{"num_hidden_layers": 9, "hidden_size": 320, "num_attention_heads": 5, "num_key_value_heads": 5, "head_dim": 64, "intermediate_size": 1280, "vocab_size": 3532, "hidden_act": "swiglu", "norm": "rmsnorm", "norm_place": "pre", "norm_eps": 1e-05, "positions": "rope", "rope_theta": 500000.0, "rope_fraction": 1.0, "qk_norm": true, "attn_scale": 0.15, "bias": "none", "tie_word_embeddings": true, "parallel_block": false, "init": "uniform", "init_std_qkv": 0.0234, "init_std_o": 0.0234, "init_std_up": 0.0234, "init_std_down": 0.0, "optimizer": "muon_variant", "learning_rate": 0.0129, "lr_mult_qkv": 0.4, "lr_mult_o": 4.0, "lr_mult_up": 1.2, "lr_mult_down": 1.5, "beta1": 0.9, "lr_head": 0.00449, "warmup_steps": 0, "schedule": "wsd", "decay_fraction": 0.68, "decay_shape": "linear", "final_lr_fraction": 0.05, "batch_tokens": [16384, 32768, 65536], "max_seq_len": 512, "doc_mask": false, "train_tokens": 378500000, "max_steps": 10276, "dataset": "wikipedia_en"}
MLP neurons of a small language model. Each row is named by its layer, matrix (gate and up: input weights) and neuron, and shows model dimensions 48-303. Each number is 128 + 32 x the weight over its row's rms, rounded and kept within 0 to 255. Numbers have three digits each. A neuron's up and down rows have the sign that makes its largest values positive.
After each neuron's rows, "fires on" lists the tokens most often at its 100 highest values on Wikipedia text that the model never trained on; "fires after" lists the tokens most often just before its 100 highest values on Wikipedia text that the model never trained on.

L2.gate291:171059147117146108130144140097165141163151130059139115113104118159119095097111137086114169147062129132095130091112123108148140161146182112129044142136140214131148049198080160135076154137123232127129084186136092142109147105141121112089192109127152122094127103168119144089130061091093050115167200087175182168135080130125107146075154140111121111092149112183118101104096080114125145164124121132108139135142132169186083084073072142152084109143105152208167144128120178123101142157155149171104099161097165180165085150133190129159143049129145149116137090105131101116180059136144158112187153114110057127197119165120098131148133122145115117137165103141105149115144141078112158157135154151127175145107153110108118082103112138130157151136100133135127116164129134165125103128147185
L2.up291:159161171154195081095134096110116088132166112156079116169136150158171156054183115111072105163116121152105095143180110170153130099175160117081130112148110072095127131112103110093130142055134102134109173149157079128104167144113138102119188083161106156141130121141143132088119133106144115128152135119130149167123123155108066130172141118090204140106137106127104122209114106108170108158117102121132111153176153124165190147060128132164151141114083146119165154145162104050164079129158139136091142124138135131090115110126124139140116084090104106102147153127108147137058111103185113142160117107166115138144149138056149119130112156121056128183099092081102202154050086145155123072149150155090061150129098092108139168109120172167094152140080114118122120197120125055099140150109128
fires on: " well", "le", "ig", " on", "us", "age"
fires after: " as", " Br", " Co", " went", " ch", " b"

L3.gate335:127130115074113110127112120183119152096118147081092141111081100080152134107091095108153142128151128154152180143150109141129192166142129092173162145124154073123130140113062109156064157122096168158112131114137144111065161127104113125132062133121143125102131086147129144138126116118136099151119118144117101171125124134105177132101110076218118109128043144133097169109153127068139121152128138140080230091129120143187144112170169115110129091122162081134101133130081081081166148122089133094188104142062126121115169135047082089105124151142118124094068186114121136174083120088111045073090076150104158177145215091098037122183100193125162127155142149126123168170118103134087153119135084089088100154131122126120082097153157126093139131141138114122082137104123131081125097144193125
L3.up335:075140117117138089139104153156116124099148110114145154137152087122121172139133159132163072133108143128137132133088154136162134142127174117142116103133136137124053145129078170110149141070165146127135155101101140144085076090124097138125134139146151133046132138122132105088126135177136152115157127117191122115134135075174160123086107066178138126113176145118067122076163179127153130177165081133146139096131122127131162093166117096102138187105138185126094109204165119077085092171152175231146052100145139120136153157143156108087096095100093110067143185159144108146058117115097109118108098191111160110143102104078069118136077122148100114213114137158154147157094146193087169136103144126158127160138117104131126109123153131121127067117177130169173119111136156120121087117115118
fires on: "i", "ient", "at", "ank", "ri"
fires after: " Sc", " sc", "ud", " b", "ir"

L2.gate1009:149118165115109158109124141152157085149061161135161156089070050057169123176120110070084150128165099125114113128111192105089136113090137113143161178131126056149133162108073113117137106137134140115097119138132204165106143125118204147063123116131140122146147118107117139139122106128181134148126069073127093149087126084095120123178118182113148149112105132146160149117124111133110147128090112070140114128092133196125122136101131121123183165099104133138162118151105116153142138138143144135134077126084083112135107124129159169134129133167131093088117130140179099099122202102136147152122123140140135124138116121152127149081081100149226146121146180084120123143092157165130059144143165158168079168120118156171134165128085182157153165108092107121125150104136121161109105158096176
L2.up1009:136085153114101166105120129148149126198092138126151124162166131135159096144174162091169110144155096218072138149074123142160105122069181108181100122200213199131143141130106077078081075124104147116123109068145162144090147148088125168103105101140109093068127110117172134152106148146081179074157100148129148101165106112072154130164134141090130114163119125125148105056156134106127097100165145143166102095072120086139124083128122181088159106137131167141124095147060131132145159159212143158095187109089113085105092152145126136099148136137133077109157106115177102113102174122135153169101143098125105104169122105094160106164114119132180136128204102124090096144116102109101048159155120132127121154131105180187079131094153170145119176095074084113090124077098071105174117129120126
fires on: "===", "ent", "ro", "up", "ur", "\\"
fires after: "\n", "s", "-", "et", " sp"

L2.gate278:101115119102091107160113092136146085160143127152076140135165149160094106134098160118073117084151162148105127117164164188100078174176121113158130240137100172106130217103142098106156143172107179140175116095222084129145138090169119157087096116110139158128158165164153113057101112085133167109123166084115098092117023155101141115143161081086180133120118133144110109160156116108124109109105107112123109137112068118116110140051125148153141125087127145175122121140098137152116120123128177185155125154097087065138235119094116152150114113067077149109155206149155135098098130103092074182186115102143126155155162086150136098078106151118144131151126086089085117147107141143146087165105127142094116143119141084052143126125105129125130159145153142158065125160125140153159139117163124
L2.up278:151155168123143141101143152138177099102130098100151111127120108053090123157066146122118120142077159081168135164141143099109059120135121169128171122141124107173153103081109140142119180096079105065111136128132156103150142125139153117114117137074153123166115104165115130142127120113152093094149175160129113170141089151149184147096121181190119091176115208186076188091161137188129172079165115066161084151167066103185131128110198129112164103138084103128113116149173103150073141164136120160134151123127151114182214100115235122072106111073165127144129191155136106044124135142079104091145114139142089077209106093136076084161100141182084091144105128114136104148129078135095157142143128140102142195175137146122101129129171124081082092144133198111102142111114132182151140128135116
fires on: "-", " \"", "ack", "\""
fires after: "\n", " B", "|", " was", ","

L2.gate621:182157198141089102185172141107094086088124133129147126114124099126110126156162088095039127082115150125128111178162188130197119154211100133108080147148161170144152182162113124147068154146097158124148142101147159173096140127080143096125109118154153077096145132176159120201133067097110136133161158125097104161159124109136124156085191110148140145094113110085149102104114145101154108135104120154052099141164166137114083114133116160161134145124174138137127053114141170140090080113110191148122138136101151130123166139123086140140112098153184147074146135072158077148083101138171080229159179127146149155067121154118081143140156072142164130119120125137102116126153128127073156111189129146152085137135128103117157084170109094177139139149094121130140102180157133061124144143107123
L2.up621:125171198125083101100158147130082143154191166057088121172104167085144090153157064157077131147161148140146104118158165166149100113125133159176133125118159133108174128138225108149095150113201151085149177084173122161124177138128122120179145152182138104189132186138137159107094153139110106136084160148187155117095119103128112131075111159172140128161103122114202123117146148056163124062135143126115138104140138140114125162136123127153088140108166121093097158099131109117082128101140173146165117122150086139113201129141127119113054100158184099109124161131084123146111138170131092181142087151082123111123162107083113121158139110145093105140085102143127118074119149100123166052155142136136141172170087145120105102181148172184214140168119141153062131134120181133119194109163137
fires on: "-", "N", "B", "D", "L", "T"
fires after: " M", " C", " T", " R", "M", " D"

L2.gate1213:131145075131130115128215114194075133144094140088139153196095097111157173140107130100139150137134168107100165191138184135114153147107098100158184112091077139150142140152086149145108116131180154160151108151129175113118078150170102085152125107174085110104099132096118078193177114135177175131115133116122108102115104174116129106146180174135135149153136092143135169178167191071129108127116082131099089138119124121215155174138125144075174115136126084164152139140141149070075096143136113164070098082134121090134060165115147135099205107163169151112113136117118096186111095143074086129164136148097165101138108108102187094098084063056132143175119174109134137076092133123103153150161119129128109175106148151122132132121141158144146160139151164108172066106126138106083127064123103
L2.up1213:136116101169104172112114133090128175156093115119108124138124101061123123077102126160127149089171133118190145142122168093203101135061147078186101154108103123038125145126097146061123098139146087115160165097111053136133115066101175103142129154142105160114075136078111141092100104108096124132150150149119109104139082128148160169127170130140113141177104142102127213122109126148130155109117110198105100088129156145127097159144062105152106177188108114099164104136146134160206172122136134175119165110090109105122174104140153095104168093112100119152065128121108105133128180069118106110080109130171104113128102177124126060115127070089124132147123128126086116086126124058104112096147181125131128122147190170128144097150215081041167147150103135143128136065115093154091198130074119
fires on: "3", "em", "ak", "4", ":", "1"
fires after: "199", "200", " it", " spe", "n", " ann"

L2.gate646:135148019151167189145142109111122192132097130118184143166123114103164144139170144154125127147189171166161166176145123102154169134124120152127082169129114136144165116112177148096105103140108118126116142080165156179124123143128103127164110156150118117138144144105123097106063095148149131203201101115167069112142108167144112129168129165094121145107132140101109107146166148159118124163112131165150175119119188149145148205194153175164130216111102158125153102120141174051097185162113096107142138145166114127156102133138154139139163131082141100140127093133094100106176121148159150157099041149128144158131114114035142159077140112193121152133157120177101098126196132090183154162141107095098189130144130109154113182141154177148191039123140086155157138140159064112134131145137082
L2.up646:095134176137053170114122102130112114194113080094130123092059073119114125165124071099148166113119141132109158141111129130133187084084143112169120112085128114156108165137135112149163091135095214097122137124079084112142133119089094154175110151128105105124124178179116151122115109092158115115131142111160137131121062153088106120125133152155090116110128090154146102145068103122085098120158097133100163165201121099172131091051133129167093126149133098121137120145198141078138119033103075114114106160162114100145127098105117177151086122111164157121154187147054171108061107170101114159134136117159212149118107125048076097153168118133087106161105141105107140125097163167147156170170135103147154160112103121094109098170133145107111067105134139126098114112146136161076138168155171
fires on: "F", "S", "C", "R", "B", "ron"
fires after: "A", "F", "P", "ad", "C", "L"

L2.gate395:135167103134120061160203165123158175120066134119153140136150097107121191154135090087128082103067141121131148125148125122099171076071140100200131155104170115079115102073109141100098093075111108171153114145119109102126117154065145125106145138124135140152140130168089075116115123114145127149169123112140122210121114149155109190126097134155173088084091128095125109160069095113097118106115124173130092165103161144096145144174075121163188153064191160135097112126101113098150112122179181143152112113109100100157127156165142091108098047106109147171115137141140107121167166089123136038156141131104087150138147076130167170090119158167192163107172112133066131161165083147200141136113167116092089176175127125155170103107152094097111201151144164130076167098100157160125142129120103
L2.up395:079105105067075113137180186133113173121164140211129107106133141152112183161094120073136109098098079098147096085109110062172131189129141209128136127125187122127160093088134109140077161079121161151156072086089122166114123057117151153166141156056164101179109160130104128135128127104147108113147169146127144126057083083083086141130122151112153161062079110176156153111143094151093168080123202113134183120115101137150154161091182118193165120106126142156142131200191173160141119080120179150164070098116156144146133114124128142137125122099181142135114136161183134120136135119097170087113149141129148143145127141119119155212127093185181083106145155105094112151168189097180073106137178149131079153104166123136193110118154114144140144087121180118090123068118181098115048144123121
fires on: "ad", "l", "ar", "ig"
fires after: "B", " B", " b", "b", " O", " sh"

L3.gate40:195145134117169111130093146168111174106098124132126136167144137116195127128083161127187145127164156122080142117124177142126098134112101151114147106136111077144116116126153101145149104096132094164101111093139122176108094127136084094132125102082128077115165135128167115180116119101142111119045155136088098034165048128181137078122152112120189160140066133182204140136110135088142079062165087086073111190172096149082073088096089163072148186130122119081152102132167159100134139138114104137101155137156127151177239178034112117123156091169128139152138145131142141115101167178205121118162095145129090084072095150131100132113132139120077106122121154151113126105094167164127121115077142058123149143120119112122134124127187112123071091155123075066095121164161153186155142135130100
L3.up40:167178071129148185111106130159168114141139105172148144136109123076166116080109151111187148085158152077092125163163133104107147079109106134111140144172166192194177094130122101197155108093177104084131130101150096121086155144092204075112131096129157107110095166153146110136072114106123141181097120183187141097138123102148098125173114151113173069139114184145121151150174163112168101091086111132131114138152146116115173141126112213111175144177109122061137119139142132124122172132163136139127130168171161126131255082126154130104132116136088065104181122148142144092072144164209140111157095116060195111168084080135156160135148068152101098114144157136107088124148130125185112094165155098141180130112087139108152115139203151109147149110145127108098113100153101093110139129149136
fires on: "B", "R", "L", "P", "I", "T"
fires after: "L", "Z", "U", "P", "R", "G"

L2.gate739:085069081080130135113106101108111124150103130136173167134083086125120149148174122101177095040124167090111155090130216098193135126125111118082123082094164124139092067114095085145142114129084102094100108101099134118128149105103125087168085185083071194196080115149168127071164173139085168161104081164106103138180165042156090109136103181119100142118123105161170118106117169132096192147141064134136121156137204111105120157146118124103136122169198112153168139101098107177083132185152115081104098117102095185081178089072134096107099105080119106180140127113113181107118172106170148098178138103197108151114130134136116104094083162125152173148096133153112159113150163089147152198110082129137138088078153169152069158103143119158138134168153174101096118136137140129140100151163133
L2.up739:099114096167159113096119151171084123075135127154130173097093131101101101185091108123155072146128140092111149141182129085136093104086133150129169093098169064190103115137132106110053109140192151120152109189161145157164099146064196151115119114138150166093153151102102091165130105148115086117138154109149045132121123188132049135115132098107147128171103173115173076114131088107163147127100152158155134128166099147105096187107100115155166108158178077103101098141141120140067159102117150121126133142118136099131125130133095151089114155093165109130134111131129111063185093137166203142184126089092109103179156129211086125174115132184156086151160136089111108167104115101158064157093095110148103142152167140148129153092113114087151093106070081110144134149203121150116103147106172
fires on: "or", "B", "et", "P", ".", "T"
fires after: "ig", " G", "G", "g"

L2.gate542:083115026156167072089107127094131109132148120119114161117087103141145104166071145159106129167181123157127136103106116062120142162111092111136126131075128098084140140076116087098158082113144141139113091166095220165077120136068188165098121071140139118117120118169129074163115180080175143129101073089131102170080089112176148149151108150170089118114119096136120096125100182167127136127092094099118072159147141168139130148130102145193123087148213169146112122116128118082129146164109144150152141137092158135070084109152139142098060108111167096141171081175137135123144150119109157116105111077077096122161105121156113113164113092151125115081192140077113114122095111114127058055139086119129153120166180151135076079092196129072127137109096132094138073105158102125132076142189107
L2.up542:074137076074135112155147103060095135087137116149131110115170224128075151128190132179102118096130097086154142120132106144149137202144097143123133127113114095057121096101140101159160073119086124135062119097093136100110168103116168072083135099114154094132158125149155107118133124137152102129132123135149147181114114142128155136111128116142162158096079147087096184146069128158137138101124113149131058120227155114133137140124141202144083133102076119128121128136162103157110113153174153082088090148106149129185124121158164154117124112153155116136191126128117123058141102097111154204059184135080122155187098097093110130113119122175134155130123109133077050120075091182099141105079073116141150162165106133137083071184148179153089172172098168059118057159132146153072100123149113
fires on: "re", "ur", "i", "ass", "ook"
fires after: "b", " b", " cent", " ext", " t", "B"

L2.gate263:093117100158097157133140099131123048120169120099114124177128164141137100135150156173074088136112165133123122139190142136109112166089133122064155134101114174136169106182095165159131133136126193198156081149121091069094103083068124069153135135135130165099108129055086160121108113107159067144102110155112147101079115123141174091087093031146127083114108141146097111170146135164153161168084135150114127116135106175121160109141101072132078137129155084141093082165114178146169099108165118086135117145175098131171091109164147150105151102133112116144066113101148148185061121107129188126126185177110101127113172149163085110101143097121107120206157066084114172145105133078156167103131153117096110119159145176114137136144177110140184169143099166149123148154092184118129099131190138
L2.up263:117139171136134144149120116111166134194122154097112090196130142105189154111110083107132142128095150135153086099139092132097147082152126126118150079092148092164156079098136158122144112137099109142152127153103076144105109069080083168090121122194120098123172137154124194101164103114121145113141150149126073069132101163142063169127142135186176087171148137133106118121121162137126162162096058132131135139047167151148116122186132129148124198129187173074110137091061126107152127094064160155086168097117126132176186141126112134111090130122118197129088169120165137127112184109146107132128139113145132090128111127064134163125106198104075097147106077188127108133142125091140143132142124074189145124175173130156158101095121155163156117101176142092143153122111138159102073123126146
fires on: "es", "ient", "ience", "hem", "ences", "th"
fires after: " c", " Sc", "i", " sc", " b", " e"

L3.gate478:128089109126124207088189170123116131130094031131174025111153042141150120120125140086121095157084144161078113212125083137158165157164163158159134154116166116136100133136162063155122143122200090144178138095158099108136082122053121096098144065131159146094141128171082102144141111157102133160099125114158138158136106059122143161149111134150067128161142079126144141170102159132127111134140179105113129097109153121116122151129174112089165133149095108132109109135111120123188144155105149157157142203108103143108101104147089158093131150115117107143092072159134080167114115130112144064147122165141083112186070143112177115110120092144131172119141090211153085191143203157141070096105125135205080109148141126085100141099120069178108115087131133134123147088110145109131097169142091
L3.up478:115132104142130103075113139101147138148215143179112094156103092079093130114132162133115121107119136121140115204145088131150155195102123079091070118083136109144091079096182076132055084126155109100104165201056115166051121133131166091183138075143128141120126160136124160191151106098121132150131181129157110169108082094130188157020131099160139142157143095163140127145178133162144143123143143037150153152128102129206146113170155160114100085107151092196098092125159123168137143141111082153117222109157122068130141197127147170142169108068104123089120105175115079175120105100094092128067125149136127086125160157075124117078104096106133091121132166115164119144144126152152142147149138090214099084116141161124141109095096159150152123183171151142112140103130139155118139118163102
fires on: "e", "es", "ir", "ens", "ins", "ang"
fires after: " K", "K", " D", "inn", "k"

L2.gate449:058109121116148153132133142110124104162096108154173203189140178108175107210120090145149131132098100126158124130063140176175163148108089088125122117177125146149142122106107149128091168117097177134044094103170182081122127170137133154094087094135134088112158086119114110168111148135133153125135163150121089114113114154049135176074202176089096084104113117130153062154149126168139180132133133155131130166097127131125066114144139133183144089129134187132206103110106143135095105167113191148164145148106116123159126092132129141127145121109078117164171111104170080156130111196185105191142137053115133136111127170128181142127085119089112149154133119093115143135149110143129136167173104146109084100126066185153083069075118071074148185157162122090144132157032141143118150094111099
L2.up449:093124178130152194097136110115174140165110132180115130143106104132126086168112134116153112080152136116160146175107083157066089113179158123188195136164136105139123061137203127155122129091107185162103110092212128103121188149114082167113153104125134150075053105144078132123155114144116081106107170089216071113137112114100136125092161178133101123139119093126126143102154097145154172128158141095083128128117150139046091103093127178090145091146098160175106170143102101129097194110157108159114127083170130097153127144043126167097163127046132049129130129140129124080104115117138114185119146168113114108086107096144112165126127092113130122129136114166142094144125139165126131143148188080122113119144174098157146128149125120078137150146158133059113097083149051149089170104124150
fires on: "\n"
fires after: " =", "\n"

L2.gate156:056114069110141185150158166115090133084113194192156149144147106166163137084142123128129121125132130106137138146106118168134134155094140136147129080113126152120155103098159089171099129095107135126113066180143173141117136121120152183155104132123134155159096143143171095140034152154149131097099121132133155113128081111092152150119214138212132101151089132194064129152170169125160184127149069105208155165158070172186146135102099132156127097199176144170126128161129088158139117143119165123171199131085109137126086153071175131119104166086153104058099100141130122120138125128100167112115150120200109135116140143169113174096116136112099111180117116155120151122150101104103111156160091079125124105153135130117133088143091135096152207138172150065121126138073122096159133150130091
L2.up156:100117125149126126113129130119107130104126152154147127117113163168134112145163054153099128103143146159114132123126128155087072148110173124094075179096135142178120101034126174156081099142130140141162128155188137150179158111125143098085101197178160143135074162119121139087079178163193137163122088078120117110158120134128145074173195079151089143168136070162078128207075099121098146142162105100185147110157132161111077149112153141141100137179107116118108159175115130164136113193091160142148232108130170144143125116088169157120157161015109123134129138095137128097127084156173148141108067156109165138120073084119143143117177127083113140129107076137133180171105119114114157146108167103131169142140183132088153092108119108171051185091115144081139111154135117073099134112111120
fires on: "\n", "er", "iss", "ow", "ly"
fires after: " =", "\n", " sl", " a", " Sw"

L2.gate480:184097058118108162178104129120136145138089206185125104138115148121148093115152137122091130129145134134118132108092203147188089121104132133151187127117136121142143124115127124123126154146101117163151152156141141137120165124116140143202195130111165148128171155140134120099029100144161127171133186111109121095127180221139099134178134116159056114094170100221157134150127158151175136142149112193185124150105181110100136109069148150075081157102151130119165126146097093118096125160104121151141143118081100115165142107198130102075182087116119131189174071112136119156124126110114158097110144150165125114181102104091131102152082156102122098114090129188095104164135084133077154147148135187120145099117162163137143133152159122093224118144120143140102118129154204150147119097072088
L2.up480:109078173106172147150152128084099133093130112133158155140140118167134160134103120102177125100087115167128148129125142103129119060075097117085131182060175140074062132186183134161183116128160098068126193076102118093113098154117156155158089135134141130109085083089149141140090148181118150149098178131113126129103184179087137166129121146135070078155106077115161134075129180100102169095103139084155059125155122173144145095120113119118096107197096152100158071106141092127115171103129131076168130083146106163133137162151148125183139100118170154159119084110102126155130195146114106172064071182127117128137119152164111158098123110094126150065152074169087131229114132095101127177200118150161105090125151126124090129183068059117090157165117186162079134170148114148110152113172115
fires on: "o", " co", "os", "ay", " Post", "cl"
fires after: " p", "-", " P", "p", " re"

L2.gate1029:140161129145066144139190084091120168065105079142153077160161108167140114123128097085149115064066143171111153148168129089134109143168114120179134146125115153157112145065147099144136071191122157138165142062135165154093109114168110154104196138140132094121100180139036129145096139122107146099115166103165139137190111121102178096133144100200120124132164111134120112108124130146188122126125179113134172139194165153070137120128146196115115130148153094086080140128140142135083091063203153153118130110107105145113199129129161116155158099121216127153093117107119099126124161121173102137082148169102111157078127118132109109129172109117118143145105135183142132103122121063200132074092146137120112095104131142186153089146116129167150134086104125153102077121101112076123160196148127
L2.up1029:143093102123107134106137176048126113133132048116017104160130098128115125119120144124096113075139134134153157145068168193157155133140069141162134106145090085144115211132146130134080118129153170136164083065135149116111114119110152156136163131155078118115112155145099132096108135108121112145101153110190126160125150141136177068077180119129109155114077111143072173151171144134141112148137193150161133147130178128164106164111149159121133099130116158172185109097090122165161161100156113153116113079138154125103107070151137092113118127120166118158141099133067104146082137157082093101089120028162139118125115151135162103217129168127096114144075142100108092069102159105130105125133158159094106101117080063146098051084118087131100150113141080114181174121140137123077201123131073
fires on: "A", "C", "R", "N", "D", "B"
fires after: " (", "A", "M", "W"

L3.gate7:156129150126135117105077114128093141086120125165080059122125085139149101129121130166189154115080184165127175124136168165098115124132189133148127148101196099078079177157173147071128067137107136141108130144103093163049095171115142139104097124132156139106137113073094091088054117093099214211133077101148115162124093078109129151168095187139076102167137136150102173086123051176104166141164150101088086068188119133130166153170095133082113146140185127137117064131046146133064116144156123146156125124113119152138060142110122106164120131131158149176131088124147124095132125126099136173194110081150053134145119116093085091103081116166196144131102146171140085125143135148148130089123138157102175118096158124154164178147080141139085116128166123126138128143129119115105107119128085
L3.up7:125125154138149057039103131171121143114130137196089143114139100128062118151041132101121158124133188093148158177094138176073115103165134141117175120120174080097123122121146172096138116143137070121128162128161105114105114116140175165061115111105127096132111052119148135122070138080120097077131090175191076188091139173079125101122080160144144142173115154136068190183115139128131158156116159166147116134150142182115116081143154112115147124144101165147101053137094114143097155145103144173134122129084094138151077111120136173107152093091133047151114091112107129102139111105139130110125142123132157112135110108123128201118110126104129116152116089158125096122137138147095139111090174165074169097126189103172151099168149073107114151227136171160102136159157181117113105187137100
fires on: "20", "ag", " 19", "-", "ages", "age"
fires after: " (", "–", "\n", " im", " Man", " in"

L2.gate305:142123074041127163139146186158135161111132147137160144148166182199125085121094135083151071096117124148107098174124187180132114134143103100124190115118125096138018143155156106117130099103249113127082193054100085131164125108136114167160191166133145139120152091125129139112133167184154104121070115126133086142141099144088161131117142114144138135078080106149176113172143154152109127132151090119098091141111038147151114188102153112071156144081147088173150152186130096104097093147116157157138178109144154133131160112174156150163120090109094145125103124119138070136110172134128151091155136125119091144098092074145092056135131150093122078090113123097105130112152139193142105098084134156156126127157187079130096122087133148187136129123181134181064124114100138100135108092112125
L2.up305:136157182152150071117117204135161091122218192135132153138104099154132145159124107093149071131117160100099139099111104136187119082059064126114146125203080161102163112152210120147195123030141144137092136058127076106110074143155157137125190168119153109129087152132085179130175109154125103030125160132143133129090224083080127132096093083158132109118143068072141082151082143083109131133108120170094108161106080137168158121135146061100110183151169171114168109102169098153100150191144160104125085098157135110162119085122102117097098121137092102133135127118151145136072126099103073154129156149130132089160131146115181123092139127107136111065144144148128109193128139131168117043087175101120132080118143079107122170138107164127152087136146098156131120143078148157109095075151149
fires on: "\n"
fires after: "\n", " "

L3.gate791:104070144147137148127131116138134125148154158145169198078110142151080094166127141128150091123158126174126105155104129188154196133130074116133145130088146103088104127103138141152144083103110205107132180140179146185083077126143084102144121097074204072090143163138196161124167121095127120119108206124189159160138111131098051135113121160183182135157145126121125142139157053057126129067129069148160122130144112109127103175152105137100142112074113205092162130104139168109175184130113097148121110113151142147173113105128111094154132060098119121124131034123106110139129138152116102118124111088107119113149107159143121156120097187171145138061092098183114148113075123155117125097169174120167143106106152143116189148171109118151084137149109123098135113168149095056112162129142120
L3.up791:124122164126153151120148163131133132168088149122099202163135127115108170117113133179171111143167100099146144101172148161155174131126129058107077142166151122121111171118146119128113121136141149131108096125179125165140181096141096098083077176086111064119109141111143136060146143132158142079141088111136123158099126134091092111128124234141142104077138143139161192118123049148134159166182156132095153121055129150139116127147184148188158152160106096168066177093115137133083149102115155138092167033151076154139144197117194106152092140093123140065142164084140085096143116136102142099119103095117104044107101126126168147186134094146148078140106158082131172112121164127101134086164151130143150118165104112157147117139121130192162146129103104119173122064182093132066156095103092
fires on: "\n", " 1", " "
fires after: "\n", "|"

L2.gate1045:114135176111158190091078113127090166092158189150150164145162088124073161108112112087140126116159132104150119160048146092126117098089112110147093173105106138112144080152095114127120144131168144156141145160101060174168190152055170131084109113171135158124140129161152105145121078091083118091115172169182128076163159123101117183187144179116122118101064110125153125155127111124132092114133151100140162097067150113088130134098131150113143011069150109146100091078149091138158169124133130165100161114125129174114149109148153073194149134213103115177089120118146168094134101169098131079119159103112046128102152158136168112107100158101095101151110106102136178075146171144068097165124080160159137131148166135110126181114200139138093093152106110106102119124144071154191119114121129
L2.up1045:125122144146151133119152137146133154110085112132104061160155165144102147132123156100144164135108144148096083088154126130082067133118155133138132139090076202125128137120179104181107120111098133122148087112143123086169150083111078146087100143199088227115142162159109106127112101112155109162116134023183204098073089098112113119060143082138155117074091122094096113069179082131130110113132141153148112088065119100104128121126085139141126104156159154125109033062118162142120100101121108107115134121135093159089087105118109148138115095157090121119161107100144139086126073161142162101160138116127132131132141156171176121147141141220135114168142083125129170058155139126151139151111142162153095105087072138106131212128134160147053120130131094072093100109149118173129200084155111
fires on: "ed", "is", "ised", "w", "uc", ":"
fires after: " fre", " Lu", "L", " r", " L", "a"

L3.gate1192:159163118108097122135074114167107149102102210098168136157111153106138063154102133108098121161122133147118093087117159152167130044155149051146151102179127065127138105151141110080165095145157168161113114131125146140095132166125110128098122179140059149094124190117128124087076102111106103144123102104171108094144128175166161130065184195128172140140075180140130091145149130190110186117132140156088125163104107105139056084118092146217116150143099115138172129144132048081156136190146167224107108062140104106105174154194066100125161094101127121108124109082192082161078174109052164151175143113174097174118118134135113100138117089122098157086097137166131088127149120151160123113088149116049158136165142112148125090110109085091091155127104138070154118153103107112100125138133145
L3.up1192:085141127117148151106133184147106113117110171092127178141127114157063079176109067118103134149117106163160131071109210147116144104122084146076124146201109154075145086112169140171135110143182181190088100164089155152164090074163142142120102103062096107109131138151097075116101135160100125144163154199143119074135145157163142187147148141213184142166066159111096144148142130098159155161112120154115120127085142176112112129097115071110139148139146079138167114128157139086146132143042135127128086091143116143133156105133163135120138090119103115108152133111190106149094108113103177106190165155141160103092114091089157119103111098163066132081058113191087154101180113080099127136106150152128087083122144137156133119119153113148097133098116166093114076166120138098126127106126166
fires on: "\n"
fires after: "\n"

L2.gate1018:106136178150130130098117166180172186103143179159088133165070162123105136167132088156152117151137114095129141091123157105101149149092128131141111126142080166131118156104032160096138113122153148133092118111188164176140102126114108129166087097056095079126066109130081105172145152129099122160096129142149152096106112126142129147104126154107134177102095093148146110127141113117125144133132087075131149121032081114081106071157126129114136133133173155125145107106106136127152062146112148110100168125117084099040130159140133062152146160089126110128104117093099125061104046157161049187132149078173175114115166125142146132120155126186122124163086108150151036028150191111132067088149130153124095154105128123123094103140107169058147128124134104107166093133072063092133077145139092
L2.up1018:126175093128196100098086162105170164132153178192084114136094179167117124146201118073173102130123129124129148123133086057117136130112102136103061180127119058138147114116082110125123125119140047158161088129120108175097110096110125097084135126085163062053107098113101057113141100109202190124131169129099141114120132111134170179131112176089116137071101134108067128098072117178117181193145088111131174119128177089128115166050166069149103146136159127152136168131107071129130161082158116082119182182097111093093178114189138106128154132165123110176114091141080133141083115144134126117144113162141176119158161128172087110193116127124130077133157135149158139075119132136107103100159107087154160145176120109106099070134116174128120147163166129110145130170121115163136075119120079
fires on: "b", "ar", "ow", "ov", "ones", "ot"
fires after: "ur", "at", "c", " Ser", "as", " Ind"